{
  "vocab_size": 8192,
  "hidden_act": "swiglu",
  "norm": "rmsnorm",
  "rope_fraction": 1.0,
  "init": "trunc",
  "init_std_o": 0.0589,
  "init_std_up": 0.0679,
  "init_std_down": 0.0679,
  "weight_decay": 0.0,
  "decay_fraction": 1.0,
  "decay_shape": "pow",
  "doc_mask": true,
  "train_tokens": 368100000,
  "max_steps": 5617
}
MLP neurons of a small language model. Each row is named by its layer, matrix (gate and up: input weights) and neuron, and shows model dimensions 0-127. Each number is 128 + 32 x the weight over its row's rms, rounded and kept within 0 to 255. A neuron's up and down rows have the sign that makes its largest values positive.
After each neuron's rows, "fires in" lists the words (lower case) most often at its 100 highest values on Wikipedia text that the model never trained on. A number after a token or word is its count.

L4.gate57 [113 131 173 130 124 116 115 211  96 111 115 100  84 123 151 127 101 111 110  89  85 149 140 159 129 117 159 121 155 127 154 159 100 133 118 135 116  96 143 158 107 161 119  99 145 121  98 113  76 121 150 134 123 152 104 101 142 141 100 105  90 156 111  95  78 142  69 177 115 150 170 154  92 116 173 214 129 112 122  94 123 147  54 132 121  95  73 108 151 167 155  81 141 133 153 143 114 124 107 123  91 148 151 118 117 142 143 139 137  59  91  89  53  97 112 172  67  74 132 128 113 130 131 119 158 173 105 108]
L4.up57 [ 78  94 100 172 172 140 112 168 118 169 129 117  72 133  53  87 129 118  97 126 161 123 160 103 123 139 157 132 149 120 162 154 134 137 108 149 129  95  42 159 134 150 158 137 140 119 156 205 102 126 135  97 140 159  80 131 171 149  77 149 101 143  95 116 129 140 134 212 147 163 169 150 198 137 174 129  75 123 143  93 111 156 113 100  48 141 132 174 119 162 138 109 101 127 117 138 147 186 118  53 126 156 109  60 116 166  98 141 118 155  78 135 117 142 135 188  51  94 112 141 137  85 117 101 122 150 127 140]
fires in: "of" 28, "member" 15, "was" 12, "is" 6

L9.gate142 [130 112 129 147 175  86 120 124  76  99 162  75  99 105 129 174 140 147 171 122 109 122 185 109  97  98 165  88  64 115 120 128 129  85 136 137 137  76 108 161  61 120  71  85  90  58  73 151  92  80 119 130 152 147 138 156 147 103 167 136 144 141 177 106 135 163  88 149 137 123 112  93 154 106 106 167 129 100 102  77  94 125 126 189 100  93 136 106 133 161 121 105 161 157 109 138 167 151 121  99 110 125 154 140 122 146  68 166  81 153 126 152 139 107 158  56 205 182 193 100 161 131 132 111 120 131 149 161]
L9.up142 [ 83 122 122 106 151 170  98  66 109 131 154 162 131 164  67 120 153 182  85 168 150 135  87 148 141  79  82 106 115 146 116 128 116 181 131  81 129 142 136 140 130  93 130 171 130 105 158 156 118 212 127 105 115 142 101 153  98  42 149 121 142 156 133  68 128 109 145 162 150 135  85 129 153 165 109 172 113 126 104  97 113 186 159 151 138 168  96 108 118 134  59 117 109 143 115 164 179 143 106 147 158 109 160  31 126 175 116 201 120 122 142 150 155 145 175 141 111 114  75 110 104 131 128  88  92 184 127  85]
fires in: "was" 33, "be" 14, "is" 12, "are" 7, "arrest" 4

L5.gate267 [123 135 114 165 172 161  83 164 153 128 149  69 102  98  85 112 152 130 156 181 113  81 141 129  92 119 143 125 119 156 111 105 136 176 163 117 145 130 150 212 123 104 107 112 183 141 136 138 155 143 155  91 150  93 173 155  63 104 154 163  67 165 127 113 119 151 117 118 134 169 162 115 172 115 144 166 109  35 153  94 102 143 181 139 170 115 117 115  90 134 138 224 144 138 220 129 140 119  88 201 166 169 151 162 178 121 141 130 162 110  97 168  98 126 116 128 160  88 143 178  99 143 149  96 122 120 134  90]
L5.up267 [135 110 122 139 156 141  87 192 222 177 162 149 151 108 115 120  54 110 111 112  86 134 144 119 168 165 157 197 131 170  70 139 141 106 155 134 138  74 159 140 102 164 168 147 117 171 119 122  84 133  73 186 181 156 138  74 128 111 148  94 149 108 129 170 106 109 148 121  94 192 113 144 129 189 150 144  68  96 104 132 116 149  98 171 156 153 140 147 189 128 150 158 109  82 137  99 158 108  97  50 143 144  84 165 193 143 121 151 111 182 126  92  99 130 115 146  49 117 130 116 139 132 185 176 162 171 106 186]
fires in: "death" 20, "them" 15, "you" 6, "china" 6, "other" 5, "nesterenko" 5

L2.gate310 [148 109  83  80 129 116 152 177 142  71 166 122  29 181  81 166  70 126 100  73 165 104 150 134 126 136 144 139 128 118 182 175 124 117  74 102  71 147 118 140 162 159 110 123  72 141  74 115 132 108  57  81 149 186 181 137 115 102 164 161 113 115 100 122 100 112 125 138 141 160 101 108 138 179 157 151 106 183 115 135 136 150 150 111 101 116 132  76 129  66 129 135 160 149 134 130 109 175 147 123 198 169  97 105 116  93 152 130 160 117 179 139 109  91 143 113 144  27 163  82 138 167 152 114 107 184 152 138]
L2.up310 [154 107  76  93 104 125 125 162 175 119 105 122  55 142  99 119 128  98 112  78 178 102 118 137  72 123 166 122 136 126 148 124 150 121  95 105  70 112 109 130 155 104 144 148 120  74  74 123 124 114  81 111 143 151 129 140  53 110 194 110 146 164  86 152 133 107 142 168 109 189 115 119 148 154 137 200 123 165  75 165 131 159 144  95 125 139 134  64 142 113 106 139 116 136 137 130 109 142 121 144 159 224 123 136  75   7  98 139 105 127 173 119  95  94 185 113 118  97  84 102 135 126 163 168 110 162 160  99]
fires in: "was" 31, "year" 11, "been" 10, "lighthouse" 6, "platform" 5

L6.gate222 [122  98 146  84 177 174 138 145 174 159 131 132  77 207 208 137 158 138 117 132 131 148 118 157 140 168 151 119 119 115 143 171 177  63 138 104 114  99 115 111 175 151 106  81  84  94 128 138 115 103 140  89  61 149 158 141 116 157 117 132 117 124  70 122 123 132 136 173  87 156 151  88 111 115 207 134 174 186 122  98 120  69 131 155 162 120  90 140 133  78 102  79 191 140 144 133 162 130 160 151 219  86 175 180 120 121 109 178 126  86 169 126 184 143 133 101 136 139 143 122 109 113  93 117  90 147 110 166]
L6.up222 [132 114 163 101  78 103  81 143  83 136 176 128 116  80 158 139  74 165 125 140  94 104 154 123  70 197 218  96  91 140 102  92  90 118  92 132 137  66 154 147 108 132 107 127 108 116 104 198 120 191 132 162  80 192  81 169 169 175 171 129 133 119  78 105  84 131 142 135 136 116  98 220 140 101 137 120 114  93 102 123 136  86 107 146 113 127 154 127 146  89 140 164  89 105 159 124 168 183 141 146  69 168 101 113 144 134 149  91 153  74 129 131 180 133 147  94 103 158  79 199 121 139 179 120 131 129 134 126]
fires in: "john" 38, "american" 23, "thomas" 9, "samuel" 7, "americans" 5, "steve" 5

L20.gate200 [ 86 177 119 179 162 154 149  91 108 140 122 131  85 152 148 136 104 141 197 133 154 166  96 155  79 105 103 127 169 162 145 188 165 120 164 115 160  66 112 124 107  85 182 136 104 107 127 112 154 123 157  92  81 144 144 154 101  90  88 167 185  88  82  99 134 168  99 146 130  82  64  67 144 116 145 140 153  93 165 103 164 206 106  63 108  97  80 210 129  70  91  92 131 148 181 161 143 151 148 168 116 134 152 137 120 140 122 111 176 154 137 163 104 162 131 154 167 125 132 156 167 117 143 166  90 181 130 184]
L20.up200 [133 129  93 147 123  95 120 128 159 201 128 170 112 147 200 204 127 191 105 184 185 127 165 137 119 129 140 100 154 151 176 109 165 128 113  97 107  88 127 168 130 112 138 106 135 121 156 133 112 137 175 107 101  87 166 127 192 149  77 150 128 139 104 159  88  85 121 119 120  86 137 116 105  97 131 192 145 139 124 146 158 127 187 149 121 161 160 126 111 107  76 105 148 107 206 140  36  88 171  57 109  89 114 109 121 102 155 164 129 144 142 160 116 117  93  95 114 131 175 154 138 125 158 157  76 188  95 150]
fires in: "japanese" 27, "chinese" 9, "s" 9, "serbian" 7, "croatian" 4

L5.gate122 [110 121 145  94  49 106 108 113  86 100 111  97 121 146 158 150 153 197 117 113  65  73 161  98 109 162 135 118 123 146 171 134 162 128 123  88 128 141 132 135 128 124  88 126 128 105  88  64 153 128 117  76 120 185  68 121 110 148 115 121 163 200 115  93 139 119 200 115 109 103 156 179 116  95 183 132 140 122  90 118 137 145 160 146 100  63 122  90 167 147 123 124 173  71 137 114 136 189 151  65 138  78 147 118 142  59  73 146 131 150 138 145 140 105 162 149 116 165 168 168 106 181 186 126 154  77  59 170]
L5.up122 [111  78 147 129 143  83 121 154 108 205 189 109 150  96 109  90 149  94 130 145 181 157 126 142 150 153 168  56 143 155 136 130 103 135 101  75 143  98 166 115 116 130 125 118 197 124 165 145 122 117 108 173 146  90 103 138 125 130 142 143 126 145  91 147 141 133 150 146 100 161  55 136  68 101 145 226 121 173 144 113 104 126 125 136  90 144 135 118  84 111  92 114  79 146 137 110 134 167  92 227 155 195 160 164 151 155 196 139 170  74 156 132 202  94  63  89 120 129 162 112  84  98 105  69 144 138  92  88]
fires in: "william" 27, "john" 16, "samuel" 7, "williams" 6

L15.gate290 [124  95 140 144  75 156 163 126  89 115 143 161 163 125 141  70 155 109 139 113 182 185 125 107 112 192  80 101 111 178 143 147 128 148 123 151 139 130 107 112 140 158 153  31 122  91 142 145 140 149  99  70 118  61  64 104 101  76 121 139 129 179 158  36 140 155 119 120 104 101 125 170  96 149 110 131 114 125 174 144 154 126 107 124 150 140 109  94  64 184 148 110  98 172 150 183 133 113 101 162  62 160 130 126 123  83 249 130 105 124 140 148  95 149 149 149 117 128 125 176 128 146  57 111 160  85 156 129]
L15.up290 [144 136 159  58  98  76 144 147 119 123 126 140 101 148 157  75  94  98 117 126  84  64 106  56 123 196 168 163 152 168 166  21 132 115 128 153 146 155 163 114 114 109 134  70  68 151  96 173 106 157 147 173 171  71 103 130 144 133 109 149 153 180 129 133 100 144 154  79 141 114 158 125 104  99 169 129 105 142 145 125 138 157 175 145 102  97 151  87 172  99  89 155 154  75 132 118 133  95 122  69 130 119 143 175 125 132  93 121 111 147 150 130 131 169 139  90 161 147 175 128 128 126  98 141 113 108 169 129]
fires in: "the" 49, "attended" 6, "buried" 4, "played" 4

L3.gate115 [139 156 136 100 145 100 122  51  53 123 120 108 129  94 133  96 108 103 163  78 150 147  96 118 127 124 140 125 157  57 112  81 189 171 109  78 147 136 122 133 142 150 172 161  78 106  97 108  89 136  96 122 176  69 167 146 122 124 126 154 154 125 116 159  65 108 101 158  85 115  84 140 166 134 149 154 102 128 173  77 142  93 147 139 154 155  97 119  77  80 135  95 126 136 120 165 122 116  97 163 118 172  66 174 166 137 137 131 116 151 169 160 108 106 174 121 177 137 102  73 111  74 127 169 101 163 164 109]
L3.up115 [135 103 142 130 142 131 121 124 116 173 182 102  97 107 146 129  86 116 206  91 127 139 139 196 106 104  99  91 135 152  93 137 112 210  77  85 110 104 149 175  80 112 108 120 114 136 115 133 129 144 124 105 117 129  81 106 169 148 103 119 168 161 152 112 119 152 113 163  83 151 115 117 172 150 129 120  89 111 174  20 105 164 135 123 101  49 133 102 115 141 157  81  84 129 120 166 137 122 123 128  86  92  69 145 191 110 145 145 137 173 195 166 154  87 116 121 113 127 148 109 138 110  54 214 127 103 133 159]
fires in: "their" 16, "various" 15, "important" 7, "metropolitan" 4, "like" 4, "top" 4

L2.gate486 [145 118 137 151 103 103 105 131  75  98  94  61 147 190  67 159 139 169 148 172 129 127 135 100  85 185 121 175  87 110 112 152  94 108 130 140 143  75  50 145 152 153  89  92  73 145 122 117 127 134 158 121  92 116  83  93 143 157  99 127 139 163 149 114 132 125  76 119 149 110 164 130  76 139 148 203 128  90 165 114 161 164 120 120 175 108 120 149 154 163 116  96 138 108  98 124 147 222 101  97 161 113 148 105  93 136 101 150 137 123  99 120 113 113 158 119 122 191 191  98 146 117  80  93 111 104  89 116]
L2.up486 [154 127 145 149 148 137  99 163 131 119 160  67 158 133  90 163 160 194 137 156  91 134 175 158  57 123 124 118 118 105  91 170  71 113 119  91 115  98  30 152 114 146 156 104 118 183 135 142 156 164 172 131  93 135  92  68 169 134  95 114 173 165 137 131 135 129 124 115 128 137 109 132 118 139 149 214 134 180 166  77 122 146  69 150 161  74 145 103  98 206 160 137 134 163 110 105 104 123 146 170 125 123 173 159 183 161 102 153 148  69  98  98 174 138 184 125 120 129 146 138 147 115  99 154 137  84  90 104]
fires in: "but" 35, "order" 7, "ita" 5, "duke" 4, "probably" 4, "condition" 4

L2.gate464 [153  76 200 103 139 132 158 140 148 167 106 107 119 117 117 176  99 191 167 140 164  91 123 187 155 152 128 156 175 158 142 158 130 173 181  70 182 132 112 129 138 102 125 107  67 129  86 152 109  93 154 123 102 190 199 151 167 120 133 167 155 173 142  90 138  99 111  87 171 218 115 171 112 100 133 126 168 128 145 135 120 126 122  93 137  89  90 123 119 121 129 116 104 153 171 137 137 171  95 143 101 159 111 113 157 118 124 156 171  67 147 122  98 119 133 179  73 145 135 118 193 117 125 128  71 102 160 119]
L2.up464 [175  81 120  84 124  91 141 183 130 161 145 148 103 119  83 158  66 149 149 153 133  84 129 144 125 158 152 138 152 137 154 139 141 104 191  48 141 103 129 152 133  95 156 111  92 125  95 151 108 119 126 131 103 148 140 173 168 126  95 112 156 204 143  91 175 128 102  81 179 180  93 187 157 111 129 119 211 148 155 157 143 105 111 130 140  84 128 117 118 118 144 139 135 182 169 156  79 169  84 132  78 166 132 126 133  95 126 146 145 123 130 102 128 103 130 152 145 141 120  75 189 115 167 103  96 118 156 113]
fires in: "japanese" 15, "44" 10, "chinese" 9, "56" 7, "67" 7, "66" 6

L4.gate245 [158 113 134 109  99 199 117 190 124 120  84 106 153 148 160  90 124 153 120 136 135 123  97  98 165 172 152 165 135 160 155 140 137 105 138 113 141 109 137 133 154 100  95 159 121 104 133  89  95  74  58  95 123  69 169 110 209 130 140 172 175 155 149 153 153 179 108 109 118  78 120 139 131 156  81  74 159  87 137 140  70 175 119 125 123 104 140  97 145 121 112 103 159 123  92 143 117 161 107 178 165 160  86 124 134  84 110 199 209 106  98  94 112 141 186 118  98 150 182  66 101 223 124  94  77  98  85 160]
L4.up245 [ 87 113 127 143 101 130 106 148  80 133 164  81 121 154 134 135 118 179 140 129 108 149 150 134 123 139  98 104 197 222 157 112 136 170 137 176 186  96 100 163 103 129 127  80 103 148 120 117 134 154 134 160 166 166  75 168  61 136  86 106  98 131  89  89 149 120 148  86 180 165 122 135 119 100 114 163  72 217 171 111  87 107 123  96 168 149  63  95 169 139  94 150  99  82 137  95 125  73 118 139 178  85 159 162 102 123 114 159 115 166  99 152 146 110 110 164 184 142 112 171 137  23 107 153 150 150 141 133]
fires in: "city" 25, "briggs" 8, "biggest" 6, "hull" 6, "full" 6